config.toml
num_hidden_layers = 9
hidden_size = 640
num_attention_heads = 10
num_key_value_heads = 10
head_dim = 64
intermediate_size = 1728
vocab_size = 17878
hidden_act = "swiglu"
norm = "rmsnorm"
norm_place = "out"
norm_eps = 1e-05
positions = "rope"
rope_theta = 10000.0
rope_fraction = 0.25
qk_norm = true
attn_scale = 0.125
bias = "none"
tie_word_embeddings = false
parallel_block = false
init = "uniform"
init_std_qkv = 0.0208
init_std_o = 0.00491
init_std_up = 0.0208
init_std_down = 0.00299
optimizer = "muon_variant"
learning_rate = 0.0114
lr_mult_up = 0.63
lr_mult_down = 2.0
beta1 = 0.9
lr_head = 0.00459
warmup_steps = 0
schedule = "cos"
final_lr_fraction = 0.0
batch_tokens = 131072
max_seq_len = 512
doc_mask = false
train_tokens = 887100000
max_steps = 6769
dataset = "wikipedia_en"
MLP neurons of a small language model. Each row is named by its layer, matrix (gate and up: input weights) and neuron, and shows model dimensions 240-495. Each number is 500 + 40 x the weight over its row's rms, rounded and kept within 0 to 999. Numbers have three digits each. A neuron's up and down rows have the sign that makes its largest values positive.
After each neuron's rows, "fires on" lists the tokens most often at its 100 highest values on Wikipedia text that the model never trained on.

L6.gate1516:551523520507486479451443488458464545500440607485507547503391443537524443521455512544460522467509475549520563529540525476505515517449425502553525438563539460465490529455466508450522580505507492415487510538492537432480503494456445422486518552501394468446466530502525463491519423512408539515515469528479551496477540413464560403535489550453510472393506481563467537481502518545533537501531508529513447449447526545458458465499524487457493419470594467456504441483570466498443505440457485509541466512473517464506422515558541559524499462642560493539473479473512527588524487507461532509525427495447455567492488488501506483483502492552535532566509547480507425534444541526531495487490528438573536514505570485414578566474495520462497444536570534422501585407446534470505501539546519
L6.up1516:553531526475545480515443507560536439408545499438494467472446453532574492558555459402480533535502471571549555414442450510533499525454486503530531461526576488531569561465566507505509472446480507455475481541523484441511457526455515444480497508536518543439525424544472489464538520513537581512525482474503516507506513528535471523601425542488498482450491520494490573477437501612539541584517568440574447479494514457519458471538493534517524462528535525473466487546509504497475547530490485477459557566480480499404531417523505524458497515574555517459464470455432555482476463559489489509531562566503486491530429536501528535477535548532502451484525445500551518532501462532482470506478503518477473507503492524564565519516462518445489545511487586524491485487487469421550480495447552
fires on: " and", ".", ",", ";"

L6.gate834:507453549518528508463498462520501476503463554526550503524478514463480542435549450474496410474499492487459564454560477547434506489516472530497469562456580512563477481483482488444539425511435491511461487523508503530414532580547505493515445462489515465578505473534437506422583550541486443533502443534498495457539500548542557426469554511534534458548418490468491506520481513487487483483539485478505497502562426468454497475524479432454511433474474499492577508562492516495509517478482446522531459499501382529537463510500536464553445538527500517445497479554457532497497545495518576484444542571446560491539523428521531514543462526475453559559438516519481474508488468438483472481537496468574454460595537525534534490462514433498531479492458444520487492532505540552538480400500424
L6.up834:501450481549512557528490479456459536514458479473516540461541486559496489529485549457505583457448560542535509443540487445479581564538534417529517533503502572530546500473446476454455499417499499458484478530504489504526442541422457512453476432466472458610501445511445432412554573449508486548509515513499515499520484479501503456471451494487524542517434481518500548495480495457495427506508529496512518524553430451482499455464586485500489535447538452467472501557489520486470553445544558453474502497556474505470412456498568434508484517449575468521629444569441450503484514485543626497493525483456502508472486481606545479535527500508520550516534468499544475530463524580506486535562468460480441458542484471458460514455452512479552518500432502454502560450509482518435500440447465
fires on: " (", " ", "20", "–"

L6.gate1480:485549437518510416410414433537539494484469557476490439544462488494516493532486464505492484508463461491459523493457508550500492533556451511468533438494496486575504530575438551494441471516461512556495509476480504477501493479499468438549513518523487475486494422502555552443582486471450511463507507395531497505493445461465505532577471448485475590411516452439508516500517460466540518480461492508555464484508530469531399505524515505514498424474530469552496523506532470526530538454551585442465500489489542434543536584535494546535578494518432448438508549430513486529458464469464522455552507515452494504496548525483403535541461532461473491567477491484442555405550547496426491500444474411500509482475432521516441486511541438512526553505539515560499543530580574553574559539414543
L6.up1480:467538524484501453482457509457523461547502436529494561512507439532449373453519453455549510507456454526562537457451463483502504408460535467471479465539474480517491491519462459448492488399447561475530551511490507500535488461483516521467565433496515470485583524452510479447444557506475544519511438513479453575475480502490546515511514487499448530431484519440520525545505509475493524555516504473515504520554547516537512517508530507467405500602518492445550489521569501490486418517463512418535483489483573482534501469483453483539433463478462548491511536417461534497510550518430566532554535462535563540481549511509499514501422571493490472557598436492375501495593517457437490531538537485490521465453551559463498562521495494562471450564585567549441522485477531529535549434494482
fires on: " D", " concert", " Concert"

L3.gate40:562509533448494502476626451439452494517529473485409559534433478502482472487519504553489514555504429436468504558411516470473483482496528500524486484550502527544519480465551523503518457582516505582555503425504514455570508550483470526492492519506487534541482458530431492444525470461537436511570521547540555560535516500447467449484541525485488485515564474564489475533498519552493475489492512484542484537512490514546463466539471493458489461426462505532541570524534541566539509431416484550483460551523490533502490543431573493500495535476513428449494499422487546457456504491494514434552459606547540544530521562516420560485494512576544490424508519512442443477457418543511439525540435473544582451563523554515558484437431498516490529558464518466488453522498494452571545447391587
L3.up40:529503540466475518477555384486479432549520491554386510515542483535535470529471460463515498454434514438425492527465457512502495550510544547531553502514462515505587466522540543524522460478501489495496538546501458553558559553533384571431473468483517573493549528531484502468514438469587467505582463506534552518549482457446446471443427531479456497519505525576510517480536512540496474474496594477496467523469493522470586453488542402464450475462430519506468506538527463545444494468463449483423522468462530492472465537463555469429480500455454533495516475465549547485466484464577479431482440489521466500447437520550535464529540480498434434472519508453533437504484510533513526475439506464452479519460550550470542505546518471502498503504547555475467483513485486468534482509504524
fires on: "M", "m", "S", " m"

L3.gate1330:587512467498455417570524563461496518502472497458570549538501615527477527565517519426437449451501443481570509507498481490442482474487567511410527418458478477488515466540564492474576528460479474460489455431490487465492486485493600580535493483474575523487409519488504581546514437589572518462591500518622507492510487612527458546513459489501526536500553483551508522508486483453488509456562463424550447496485519545549492539480497488562495487490549470513475535536481490529534490514538478513567466496471434514563452523416543492502481503509466530499466500508457513537518522410518476422559513441501528510446521415527487524467507499560477535519545442464480490456536562445491516559465582473467522512449590451472573418588489531527504453486497507463527455442507541540527487505490533
L3.up1330:531575509518552437483493428553496557504502412415552436506448503471501530550431466464572474489523507505523522506532497464496536476495416565488484494564437431500472497528513485497467459528563498532549540450505518493526582510466524457494509486507493539549496484575489448512548490488497506470505546478461483525523470554500529518536504498521528532508478517510462511499529487478423505533507478513543509514476467504546480569477546482466502473475592410465541443466530540542545541517508529483503535497523524464468434468478490492491424518513545514507555514483521478553510526464498482513476483457546458447535543452536463490549492459500447474481568506476560490522533442463492501528482568541460483448510460504528518506522483573501523542547471473538454516468468509456503474492507419
fires on: ".", ").", "\"."

L3.gate374:487530507495536549520519489440549467449531478521448496561482482523449472564488492502515484519549469488502513496522490436508473478519501490549448437571467476535469547515540491483536456499517487474512514525489468482464458498475506483532558554546483486593514457479463501456577485418455497470530507535419515499510580511550500458496505605469476469540495524541387565427520466498507551480499541510516524504534481496487482499558499552538442470475509459502465435544482526541569592456492480528541605520592564520497584549535465504440534459489444474476502476440533519503603508542499502474614540511470544465478481535500477444473546529451494452501530494462562478528523594432485491488535495518547504477536577589519555533449502453524498521509512509584444556524530589502545477456456571
L3.up374:467454432476494549538469437462521483488443538537452461526504462481563479514491552433522516505489594517477518509460541477565534488484547561462448520433522499497483482473467473456567458492500472435511485499551457522544442516493535544499509514541544558514509536575490575452531490454530475455532467532451498580522472576474510479538536561417592491498509471504540508504519531500585506491472515537475501580538496471499529573470512466510494501546509520505489457541497522561505538459546530551516490515470497471507515475418470497467502510519423448475464489472515483501462447442517464507455473486450539462510501519481420512521459611549506483513537551469464517478495516493461480614534579504506463520587499515489525508561453445457514433449498503521507510489439537460490504505528482
fires on: "m", " sim", "-m", " Gl", ".m", "M"

L6.gate1427:471451450440468501481473512513449410554569538556495470473588483474474514494542560472450529463475425472523524525510471498494515488482498524545518506547473502514521489429505478522472532508507559501564464448476479548596595543459454496495471555447488520606492596467499558509552508499509489528509467395476440464526503558486480498515465524448527445535425444491524513389435476481495464488446562535459478445490496513484519445529500471492546536447538523486522517488482452534540514541532460466492493491522578459531434470507532510465444563502539463518518525503462420527510528522547525502526475445444506513517512495540541524532449527554490472506563457515502511537529436481498415526475529480576505448469538471551474497534460564521546462523465500482546499508492545503486546508473562
L6.up1427:514470486438478471528515546483434496486511527468454462564505485472503510502524466451511446436524542502573523462537438459553520569547522510542508473483507465469492442523437510495493423433525537491456493471469441476534474502471479429480459510510479519575524523475475491539476558442485416539461486546488513444554537553486456472476504513529517500511425506472433498434486483514542503484520540568455519469508522501451464468493485464476486475497546501466460509562507465499482498495537548513532458555458590517556417490530614358495494494512539502521474584506484460419535483505513540431518490468488521510457437509453528485521524521460509450503543469508461429436429415507409429549541471462567514533449512497471489467543467507561481510533475503503514473441593508528516500490541464
fires on: "19", " ", ":", "15", "18", "20"

L6.gate9:500511510515467541475457459471507469522529421432450492509482573517488563486526563489512534567453536523518553546563498534530563576495508501518467514487470519508439520546413414537509557528516526492511524571499537464455487551495603445461565445484519483510577483447547496491545531468476459554444509528510486536455604527556473536461474487547536556486449551518481436477529475485545500458491506486428465522466510589473541524478462469478548505500487469557467527569552524485515481530504504546525521521491504484532462549448504504576508480506460559544443521523480442522479468495534466509505524497468550536501369449471469492504494504509459417541491485529491491587558521483478535514506440452546498440490472499452497470457547517494457474476506466467508503529512496550570500481460501
L6.up9:501525541423510452489522548556547500483513464493512529448462522435515552520425556481498578497503528509456497522517568540446560447457489561469447451512524538517443487507447476531521450478488533540555457510535473516522486457471521431544528464534483512537572504433462480508534491523441544554547456481519525503554570513502527567489497487482584507508567524434527528510551421449517461539548512475447545466576501455432441505426497401436505489517479535472472529566509517478538555496474509447466535532475477437466536487437465527515538524492598490506438480482461545534492492543559542524537522465448519500490522522433507565488479478454510491489506496478469469496502526588467523528523437517442600448434506478463543424547506531487535523480611536549510541483499450495474529477495571
fires on: "-", "|", " |", " /", ";", " —;"

L6.gate1014:457464516489467473511466460532491481459486480510507519509516530551527579490427610436550507491477501467475552548561547494486477579478541571469514479532517528518481543522453461526459470519452535493456493473406496516479482516477473454450465453453491440444474530483394467546494503566532426473549535447484555536509548538473414455529566432592553425558512551437503458478534520489505461483481528434536413493534507479410569504483415529483526558481471471475488511553479493504513476552523441397473439465456463531433534484485469492487549472482490486458491515503449422481498520546461498511547532454471446530506397456407538513440537489535505486459464505507526518536399500448532488512527469498545505511505602458548530463494472522527438532525557489549457441527525500520482446546509522
L6.up1014:445510453469483467516541534501478439494558465445540575506445560523375476452489479508442400524497552494516485481500471448504566515528496451469530556486467576536443558437470440504491479553509556536444498488500481489550526543449497499466555438522523504554519480492502493541472434468487466503582474535498470500557522523533568508531548551511513492534412561463513478458525475505496571483471475499541503473523543484455455433455523497496465443540516485442469519523528486473501472488479479439488488491482415528556516480447516520561483486515488473579454515418464480463505449532509485555528535539496504587550392474507498492460559436547467522441506416488473557527486434526491470427556466476508438478468535526386507509462476510497520518474479523464483495548493500531543456449504538
fires on: ";", " —;", " And", " En", " An"

L6.gate1137:525525505485486465506408556537473610507516556562537485513524501526462497491497493502497503474541463551494532447527509521510545531503526479386533486463585556443481498523521520540528558508522475546514476548503430430508482459502488435516571473496482515470543512480519523563494514478464417522465488453495507477605530433531524500447480526442472478484557468527457481528472561547485417506563482572488535533504503544529510551433508474463418557504471486457489467372494503530490545508527507492494501545434459408479529408507522417483512473531513523535549522521514540480455586491495467516553531493526518433493497471512491511484468458555582514559493510532459581486429459477438505535478523569520539481541486486548564514489552512489528499432523522445501560528554499476522518539471516
L6.up1137:460522496476496463521491537567496462503500534525472470506407497572499502496533579516473528530503461451510583474529539509495554447513505521467550455465443469475630518513540462448581548557466495467483493490505463416592502438514493432548561502534541472476464563473485531593593540584495460442480471515537560577544520510580503536406448447485496507503532533484402464471458555489505552567498537504502496527501505585503462525505525478528432478498448494511529495384509514461465532510461513472484495452564546421564520441502475475522499418563511522479554492475540474422446605544535454480499542490496542461532514433476465489478547516537481478485599512561459523473507495488511563542503515446526472512503554501613542514464567529476488510496514460529564527488555505479535535505455451
fires on: ".", "-", " |"

L6.gate1032:405533498399543474548447486428489534513573457487459434423461439488539497462427496462518448543510511496466499540386478394466620499556460478481440494521503550575524458535529471435543479528493487562497536497418482490556482554491506378506495468467419462527576467523512476456509474446494533514505559512449504540469495516508516445553528542470530594436472498492544580530477474504533426489523501517470509539489575478490542506566496543487442504536444513503498531499442467468476490481522459498518526446435494605511451487548552458418523493486479476525418552475528498460550458462545556486484452438527540540497485496458551464500527505506514446520468473493537549526449520442528548477524524483562479484553482518547500518585546492492523546486444465405529553534512553496554551434436489
L6.up1032:442587512440502570540545541490513528478483550481432517438525514490492552494476551433419522516483489530544552544480491387513505515485480504509562524535489529523502422445561480519531475470469512452450454579501459471458460488488494535536448547501494417496498489481529464454459461431490469568494470590453559558514428575494469493470562470455465539500574492514487513498486538525464522492451577445442511514484449537559512504478498477458527532436498520527439498455469547460482521524561451560491506572541500525496562446552535492504494531625507469504553527508493494519521469472538497443501584499482462592492494603394500496527476522491433482513460550516433493463566491453471504509466475497596486485521501555509534547469477476457458485505489536497519542501504462495483411461510543
fires on: ",", " and", "),", "ologist"

L3.gate1042:508502476474490566471483457499515487484574565494521491480503443447408449517476538555504528519490430610488522561482491503509530482520484517525530492493500521460542517549567539539534509506456538505476479559466480518488416436517592552531440526454532461450562523476518448553537542519532537551484469561567481512456529516469455441537463446460480467490453509526456551563542487455538491567536408462447460461530497498507541497545519517512517508428530520521533527507520522498521515595510558457471488538499538499524566406512525522509477552517522504439557536564461500501547442533502507584457471465534576543465480508485497505487467498493472485502521505557481523503435511567483500479527486484498475486509543523498476455535447519536500491520503481575506483495501483501496548541534466
L3.up1042:554514440492386559547517470513611489607474470510507512496432494499490458447556584573520557522488474496509482488488454444509476482490536451444481460431458538453526529498584495458522520508545441515494420530539452470443566539495468460465508429479554522463466525509472522509501464531481433450489536540478514499513462549420532526473499524507564493537494533506496506533421481450548546482467446516497454525485478519503469551504526513561522482526549475519436467548524521526510574568457570484509561491407504456563502545502499536529558559543446506403524619539518537566473459439481589437504491467500516449518441523519546533542483498512450488506533505524543498508480490578451396427561484523497518538497569426541490567442442524517525501499495510540410469498480547558472476527489512
fires on: "19", "20", " GP", "92"

L6.gate974:624456509487484472523446549508536440455473473496525421531499456568472500523463546515489467463535421491486533497453506427553479492484522486494559503530498426477541573406520508425438503538468541473518543459550546436506447462502494544447495495527539565536468546521514527526494565448537520494515528525490494439495438511512570463514478475471466522511552506460433570473437484481459508429600435476477535500517479570494452532512517490485453538554529411467438507444526512528451473520539550438526547513437485583512491524418516569586485540547553465503462570463463483551458515496558512479483565490423478462541452461551523573507523527455528544549510413545492480501444468460497455444512504441494437480524538513544517538453486531502485532554475525463486471561483558475478510504456480
L6.up974:504495530528503412472490518464579459499526486523408563450538546572593475520531522495526540479495534537518497493501512533487576517467467491475588468519563539508459533494441483503480508560497480491451480464511489463564522531422478559469540419508517547547460546545517460526488454542505475465570560483465432548563461522466446511396580453528534553464478476520442540483534463557495548444506540511504508573452514526436437465476529563460500508446574483556557450555482588454455512456447461496458481469539478542551545433484509486421502530544518483474507537623444582466518586505532527479498494548502547453528468468439510465551484455496530546538488504480481533484480470461484509569497498516498482571524462386499500472501506431516491517536514472561436463473500467532549403479468565
fires on: ".", ")."

L3.gate659:429455469528465515467515532452512493458566506457493492576474519457471536527532547511541498488487463558506555471503498528389522454469533542486515576424451554537498440517504453527529556542549533472528537504490486523501517527488520537423540486489543442492530526471470516518506489453454504547482494420474490481468512471533455486499536498431489545493514538544484526490560476552527473510496496554526449514456467361488526486411395457473533480544481436492528499471548451505512458449464536424440514469480470470476461498444494444588492529559518468563535448506488510484444486560506472432478520502480513515557534442492534549516530478516497474515537528429472498478548510564572554518499466420488503544488528472474470504443560486492493535488545596552524466509440409538525473485493566
L3.up659:467517502603471557455496486475516498518463535462467444516562467412546544562509552454509486476459511525437490486509546514618455510532480569526551463520466496522526507494449500490498480538563527612537478444514497496498531496447519489491522558511489457520496533480480562490596494446454494579446494501474497478537530522476484536482482493422482547533526499438444470582451503474492430506496550516497479478450532530481428510417500480520527503464455538478497499526514445423509556460428480506521529530459454439462463548463467437528460410568578474549445566459558475472462498466502455518473550505498509446518491563511513492530610546514499469545527492497485488535491458491568506484485443501480476497478469483526413425498522493460604538465486494470455514493524479563475535502521540
fires on: " |", " —;", " "

L6.gate705:495500485602536534472481536549547558469532507512526494562543541534498507505482494529577499469551541534424474557525499478486530466475498530502552441499526458469514558482468502470492487513431469457460432557363507475463477427505477539573499497552513528502516496501458537511491449455583508521560496505433460500501546494535497462491544449511534466600513472524521491471459506467540412432487470497418525513507567427523499507506535517484503549526466540538501545541440564486517448475532488476429506541557492464469533575509421548511531478494503500505500495501520486525485502522470491485464457559490545470492522476490537451433544555433511460450531500565473511490516421544515526554428490537466527484547484490489467502489463533527523498525546567464548482507540524492548452521545533
L6.up705:478463485484470508456439446447455544514551504498489525471538495511583530462476516491535484516504439548493498469486493544516530495560484492511468546439522474480466517598508507624440463494508467464506461521467461549531537514517554471493497440512512430564449463453524529465496543574552573438472499510544536530518528410543442519518544495541517510520511509524464520522434459445508415502557444516500458506493459519516497469505507505534514558521492477512530527461477524452546469535560489499500503499462522502532517470591455428497514524550488506470519482546572470480430498543560534481510500542414512517511530546495468487462480598467556545420511486493469551472530487503562460460454553451475464481550535455506519528461589537544512453535510505516559489522497467487492492442489527
fires on: " In", " in", "In", " on", " On", " of"

L6.gate759:572472480475568487478441501520510489466425554520510542435496454545494490532467493495436566419545516524524491453388482503454451528553470514523444487545391634504527545505504413438559505445480554479505551443519472511581447523493510419566514432550470528522506476422579493527512495465533498576513464399522508562476563498494510509459467501461459502535474445497515476534533478514447483440487473468529458523491539488571509484500518524528475586523528536535445473489518455529421525493517503533550515469520449519565431457495402456436557542554524541518509523497445493450528446424500500482492503496519491482535551453579435526460547528555456445492481456461480557527513560484481503412432501498538508578533598476463515540520517453409492454478476476511497575523494518486483550481521513
L6.up759:565528430495476466462400471574538446539513470473533465488432409444559459518552524523419554517506549484473486488484519507544493521505526487515481459517570573512549503575533518535509535542461541434508479504562471489481454492442503533579489465486500562530481592576525467553541484558558460503487538545515490487613503436508427547460494478512467489474462502517481485512524479616478510513498472520577485437489510495480498494527538540573475499493492513475491495543487468497522435514476576513416556525443537453490589507514541481512528435519433558522510455482543568470463494473487571516561522573430418498485549571491528523400528544510571443447466520498497516507490445490513491454534565491561497447503427487513535558471460508493547522511426521447508422498545495467512479553546514
fires on: ",", " |", "-", " and", ":"

L6.gate192:575508518555513559523481568509510447435467539458541460563571483535492553490473518509561454457506424543448558533502503488517511504546486494466496393521483560486529532565507536553542499507501530493503481534489478492512461562476456484514565495578524562532494501465542462501488521488464444457508535462530524450548446532493460556500431560521519460547548554592438471465509513505484553545552484457472538520476538574496499498539503462503461564504555461580462505468542538522482461501575479544507509535507547533443430510461541514463520507510499487541477563466494519437536502455466440486436510457507588524534558361547496503503468504473501471509500479511509562473522509433480491521486481566448518409542480462485468512460469572544545491431511485486535490522469434549456527479513520
L6.up192:463479435456492525493469436445516501480536477524515483492475517546544518500515492553581517499562523423486549507465574529516510509528482500520453443508495450519473485472566468495539595445435527454418525526551473460571593561473507499539528458534470498535546484557547512497442475448478526468478483501583463584520510483503477551515458416504507498535504522560476484521494432531507496446423480484497479508514483568511467538432520428503436395495526456460500563451511500453523488504457529472490495475466519469484515531466514458561489451519533566473484504522441511520589554482488397512530487429558529496464493479414441551535513502498497481502460509511543466440519549434525478567528486486496484444561496481534529532450461508433435447592478466527500465547436532472542530442428419
fires on: "."

L6.gate1023:460519527465494541417480513481533477501530483548540532538528530492420538601485443450612398513481490486561480531597529469545499483535507538549547533537554471524501505477506563448423510484437489536550458520531491496424536522498543471506472565448590517509531484475545524474523479503495544452473546482399430460475472440473434398396536538519556534548430543474427500454530531446480557465428407522443532568507488483504487454466458492521478529449531507500463583522499538439535503545502436460508516554485506469599506439486491507530468466439483449491539521482472528534470473509417465501450444529600498507432442529471476485491462554498500509487445501497515518465502549561469498545494452401512494554548526446495547509459476526573545499541482503569533483484557503523486492478620436
L6.up1023:575523550449512522476468478472488549518539493533434544512512509446479506470499541477511560524522511560458510506557461495508418459466493474530515486450481499444505580487558581501492452472452483551450490510557473480494470493432506545548482526531538479538476509487519456435531520465533474428538546558427489527586507489591512508569451489488492519494464562493373471516475486493547523485498446544469517481502403502478538497504481511422488506483500487523535487518524561526507527529514511464468463525494446534424446556469528532461486496522535529502538544517462500447536511472422574591551452457508470410502534477511528487516488577492532576532487510470491478470495484584443526586560506463495429500436537560481526521469506415457518587454460477425499510506545378539535557483475462
fires on: "20", " M", "19", " the", " "

L6.gate1672:501500533499514521458476555542424481548482506486443522548488454491468493486431489467518511491484534562486481525566505472476445543507435537507525479489506550500481475459484507490535507565480529445528586498502463548454526444528548453525517523535512464502463454523404518517565525466492467428466463348493494537568527576594476516474495562498545450548431530464474452520556505437490502434519504478485495591444515408552467549486466543515525450505565505475503442479513485561468497494523513521456527482535474519489524499480435393433493448481529505537443496449486562497560472418507536487526453529533437492476474490484439501530518542475507508505541472492504471499558516502513559533498523473470509501469490516567521493514405526403554527576498574408549497546533569486488511478449518
L6.up1672:549507440494489470501490517509473506421559466548462498464531524504468500513473523561606560451450506508581523456496535422547468534463531497523559583492419466488444486522451470543488554504498568506464521517556561487497464517429526503499533487478511516531508542442481491533501485461478517612558463523488511527528487465454506567477462546452426522494475435460503518431509480535542510494498515608496531419448512495538462441516453467505526440508522534461426447472558467424529469519494537518435442414573548452487440529466523467504439479526468508488521584543464393547573514457467475461519493466448500482462440505468462453505598437516442404426547434533513436528457516534472420526504542483467506477511440494438454532542542494466511577527452529503551484524518523498470515517512459
fires on: " (", " ", "–"

L6.gate828:535524574502511460518468523506514452571456461513548476500557527521544530512499489515537519513570537443498406488536526497531512442534508482493443453472537510441440548502393403513505509502442543500553474491464571446511488562513445513539597515464454494514529493468505477556449553507510433553504436475483537471540448478524525523509514487539455440496472473516479498497477436582503387497484606496556504500522525448476466577545483517471449411529486448505504520566419482523489470517471494458500440413559567435501520465426501490487493471484504487479444487469476533540552572551586486490487502491607566489484491510450522487502519554469424494509479394545476461565500489496424525533486512472467496501477506458525519517529504508484472609451522472466566599516484533539505550396441508
L6.up828:453544550490421493416571503526411428531496456482523436526572475483559533539508516534529462491430534528520550495506546531512534519440523479451531504437504470514563508462467518530482586568482573477502461497495492552509527572495517475470592523521476495465401452428484510512486508535473508506542492502503481518472492531561397560542538505456472456580516446463437414470548436534486429524534561514566523510497485527506550480481420494489401483489415504511513552489506500479554562444471504467533587541486483484479440536434534499446525394517517450466493465428509533479498491582472531569526474476483534481520583522454522544532521564561464482416521504536420446512498549517563490537541446526493427481462534485528522448516534487530449485479531460433542526514476421499520519424550537
fires on: " |", " completed", " from", " until", ".", "-"

L6.gate725:503470543430574536432482453508478457462454473482496525483514569542521570551500458456510468423475596456511504543524462530494447558502521476488404470489536471542435519499449446465533497508503546483471525488526504506504512527535502456555572479514505552536514478499479527448500506559494515554416460407457525508455526436576514517479540504456468504494515481544572483496511562540467564447529568518562513501463524508539549467513481503548476451561416507435529475551495475552503492536462456481504506506519457510474527479541535497514453540493505491452561471502513393498562510461525498497536501510525483473495480512512488458471548557550522530567514479460506502482470491517480507531454470552515545512508461471541550452541500397437526473489515514543553376499487480614562425504548476
L6.up725:478523503506563484508475501513477456488513457419490498530451579496491544494478469445440516477456474506569507515536530569564533511484545502408481545547556472519434511499467485539492495501529475531450403512461511511524491543475546448472519514489491415501465567464533549452530544509509551553549477409464523529474517538534515543528590469537438466404406471536530484577498409500538552510545512542509536477493457523554519509420500477492448474471505454464521487514464423472525547537500517420465473470528475475485492541491527483536497550456512547522498466505497389532440500506520530536510565495462481483527487511483527482507544512465537471607463458515517451516524524480572499471466424531503492417531572464536490481479466473478505529540519518505492535468507494444560520471557487
fires on: " |", ".", "|"

L6.gate154:515489418528497511487488522465521492526519558458540474506484554515516532480515503477486525503464497574498503534531509520507523469541510530450517507466527487447508501494483472498513464492509485484508463494503512479509536436571457449490435507485465479540508464487463521425500479451496457574522530547422551530478476515516500427526461514453480494435554519446495439582456469489471454533451474517431509498407528442538523527413466585541413521444466425549512532556566476526494508492481498484482447474548457539544508476483434493523497472581474542417434460470490523571489462558392496482414528523435490463562544434577476477525473552516453543547507517486463454472476505507469526429530541391452559403599519488480517466597468439508511469500537481458506466470509510506532607479553434
L6.up154:519574543512535431455584443483465528497534499505467464536479542476530458487513461440496518579506501537511505456516509465488541521466501480492489460451419488469519572496458492481478443504588500510548487499484544534489513493461542522466459489482499493487482501515509560550418494477517552555478509547604491487553526513502424528477530496489462485474541465483500501517526591450515463541485504438483472440551519548509516472490497511529565512509514440521471592486516476607530534546487475500546543500460464429506484424527550500423490477515505534429502497452460542521515527501448501488545475535380531439564515549434442572481530484588470473412567527531510470513554529500529430444571554514570456508503459478498529501498555465497511531490525552496553511507446510476553498514484654
fires on: " a", " and", ",", "-", " an"

L3.gate931:405555490493514459549460460516535453480595504511521519461561464425485405468539443571521507502476481498522499515441480529524535465503506527461557512464527572471488565531523460545433538557432471510472468477486482412465489511476459445458496463467480516492497484497514497495471483551490467502496510458494470464496514466467495526516407445479474547507523485486455489454525580531596535517572490553424536533489510449485505533538496538546505449439475457510602450542498484563458466454490515412456429490503551493501482557537519544498527457528468451531508440514533481466472461505457520534528495426526488483513443470529435482521475497486477453534455437469478519495530515493503468526462545542565466491453617494532450477534515423493475515485552472537547516456478483516536512488556589
L3.up931:487539517533533449496499546435507521479496457447482529511499500504517490457501473492436522487479480543578509480506458559464473478480441511462490474529457557416439515498469492529477503485557430489543513570503434555528540518458491559413514446481484504499505458492521498462476523469474425463438537453510433533441508461548578549452473476532505559525492451534487506489564414492440539492524489526474500522498554483549431501548455513487526523405522489520411514526542487560514513505532544565521502476383532590553574509476517545485531445482455516492547485539447516508475537497501460468484474480559472452455499518493464435597468550428421490479566462514537475512513470471501468541468547504514499577470505525507427502435503417520479569493565453536502487531483509495542517487493486
fires on: " A", " D"

L6.gate1489:511393520518475506460462490444502453440531566453469579557488471547433501502514477588467466488403512485513478507497456500452516393491496525449529551476504445443470493594490499475458433497487541451492509560491531503439482526513555474469486596515502500545455540396527505493507493530491471483467544382475483499526522512558530513531483456518441600494571419493497520522463515462543479556522484507436529543486519452524503478470464520433568492536553495521451514486546578486462448500539540483465435536504510530534489467512480547492536453460453533423573555459496479581461522463453522507493481535529535450495393458451531469517513509550475494394489521549503535530482514463471525498492502525465471555456518597439439487536516491521534532477543513499523521457569415491517535558551473
L6.up1489:542476510536439446490535512509467514470517453431510565556496497504468434532499428548517455494474485485540555550538566496433425498550469484537558476511469539503470502448473508535488488490463492498542516502529398451508536502554544461491460424558485478406429503464568503459504427513487437495486555494577517558510540520567530574492469472470451519517520544444469425530462473454497504474499480503523533547510498481477452534495470540507521514504484477469520396505489567436457491463469486486497471477495436522441497468571508467495461450467442582506557566419514451525500408533509492531464420539495482461515491505516489523468512547552517439503502509486570560532486521486471525461536493466437511496468504483496479511501481488499514569455457428470519509477487516444524481547461563
fires on: " ", " W", ".", "19", " States"

L3.gate1255:531523557505545495432587561521495492494532446453488558531480489463471520471596488392520497481459577524530471487499556523519559534500543496448532508519470580511516482516455456583553526480535415478464515483531497529480520508466528534474523461518512514517513503483544530423478487500498491589527600474504490492456559483582475447488575518472454516519446554487449499502539507507497476482472531544490511522495483481521508464525404446458524531506498474530510483489458439524527461452538539551448510523458458487460463537444533552526516460535491515492483526512520606515374467548460492457510542463491511543490550477555577543571491538524457489514527530522470466472512493410545476432479505453551495525555492552497539496474542552396510489488447511562543533579502475476540498539540569
L3.up1255:493509476505499582507514402553506490515461487473499519451561537477482478489525531470575484493498533461510472543478477483465561489551576481467441515487498512577407520550484478492519520519466457467496521503536438543470493433440435555491513506432496489507543446520548522399528466451461460466484459473460434604517526572511501450417512529476454503502523518540453524478478556492535538538483511551512486570503471510477561508479444544462539507462503473470489504475482487554495575466494513560467493500431537543497504515491477547569492476462419501487474473542531545467425499483436478449524523458542537495480557494497507557581485539463510530579529465528458455436480469524532496473479518436520505477500483590483524479526489528471554570531495527553509516568456499483454473462490443
fires on: " ", ";", " CL", " |"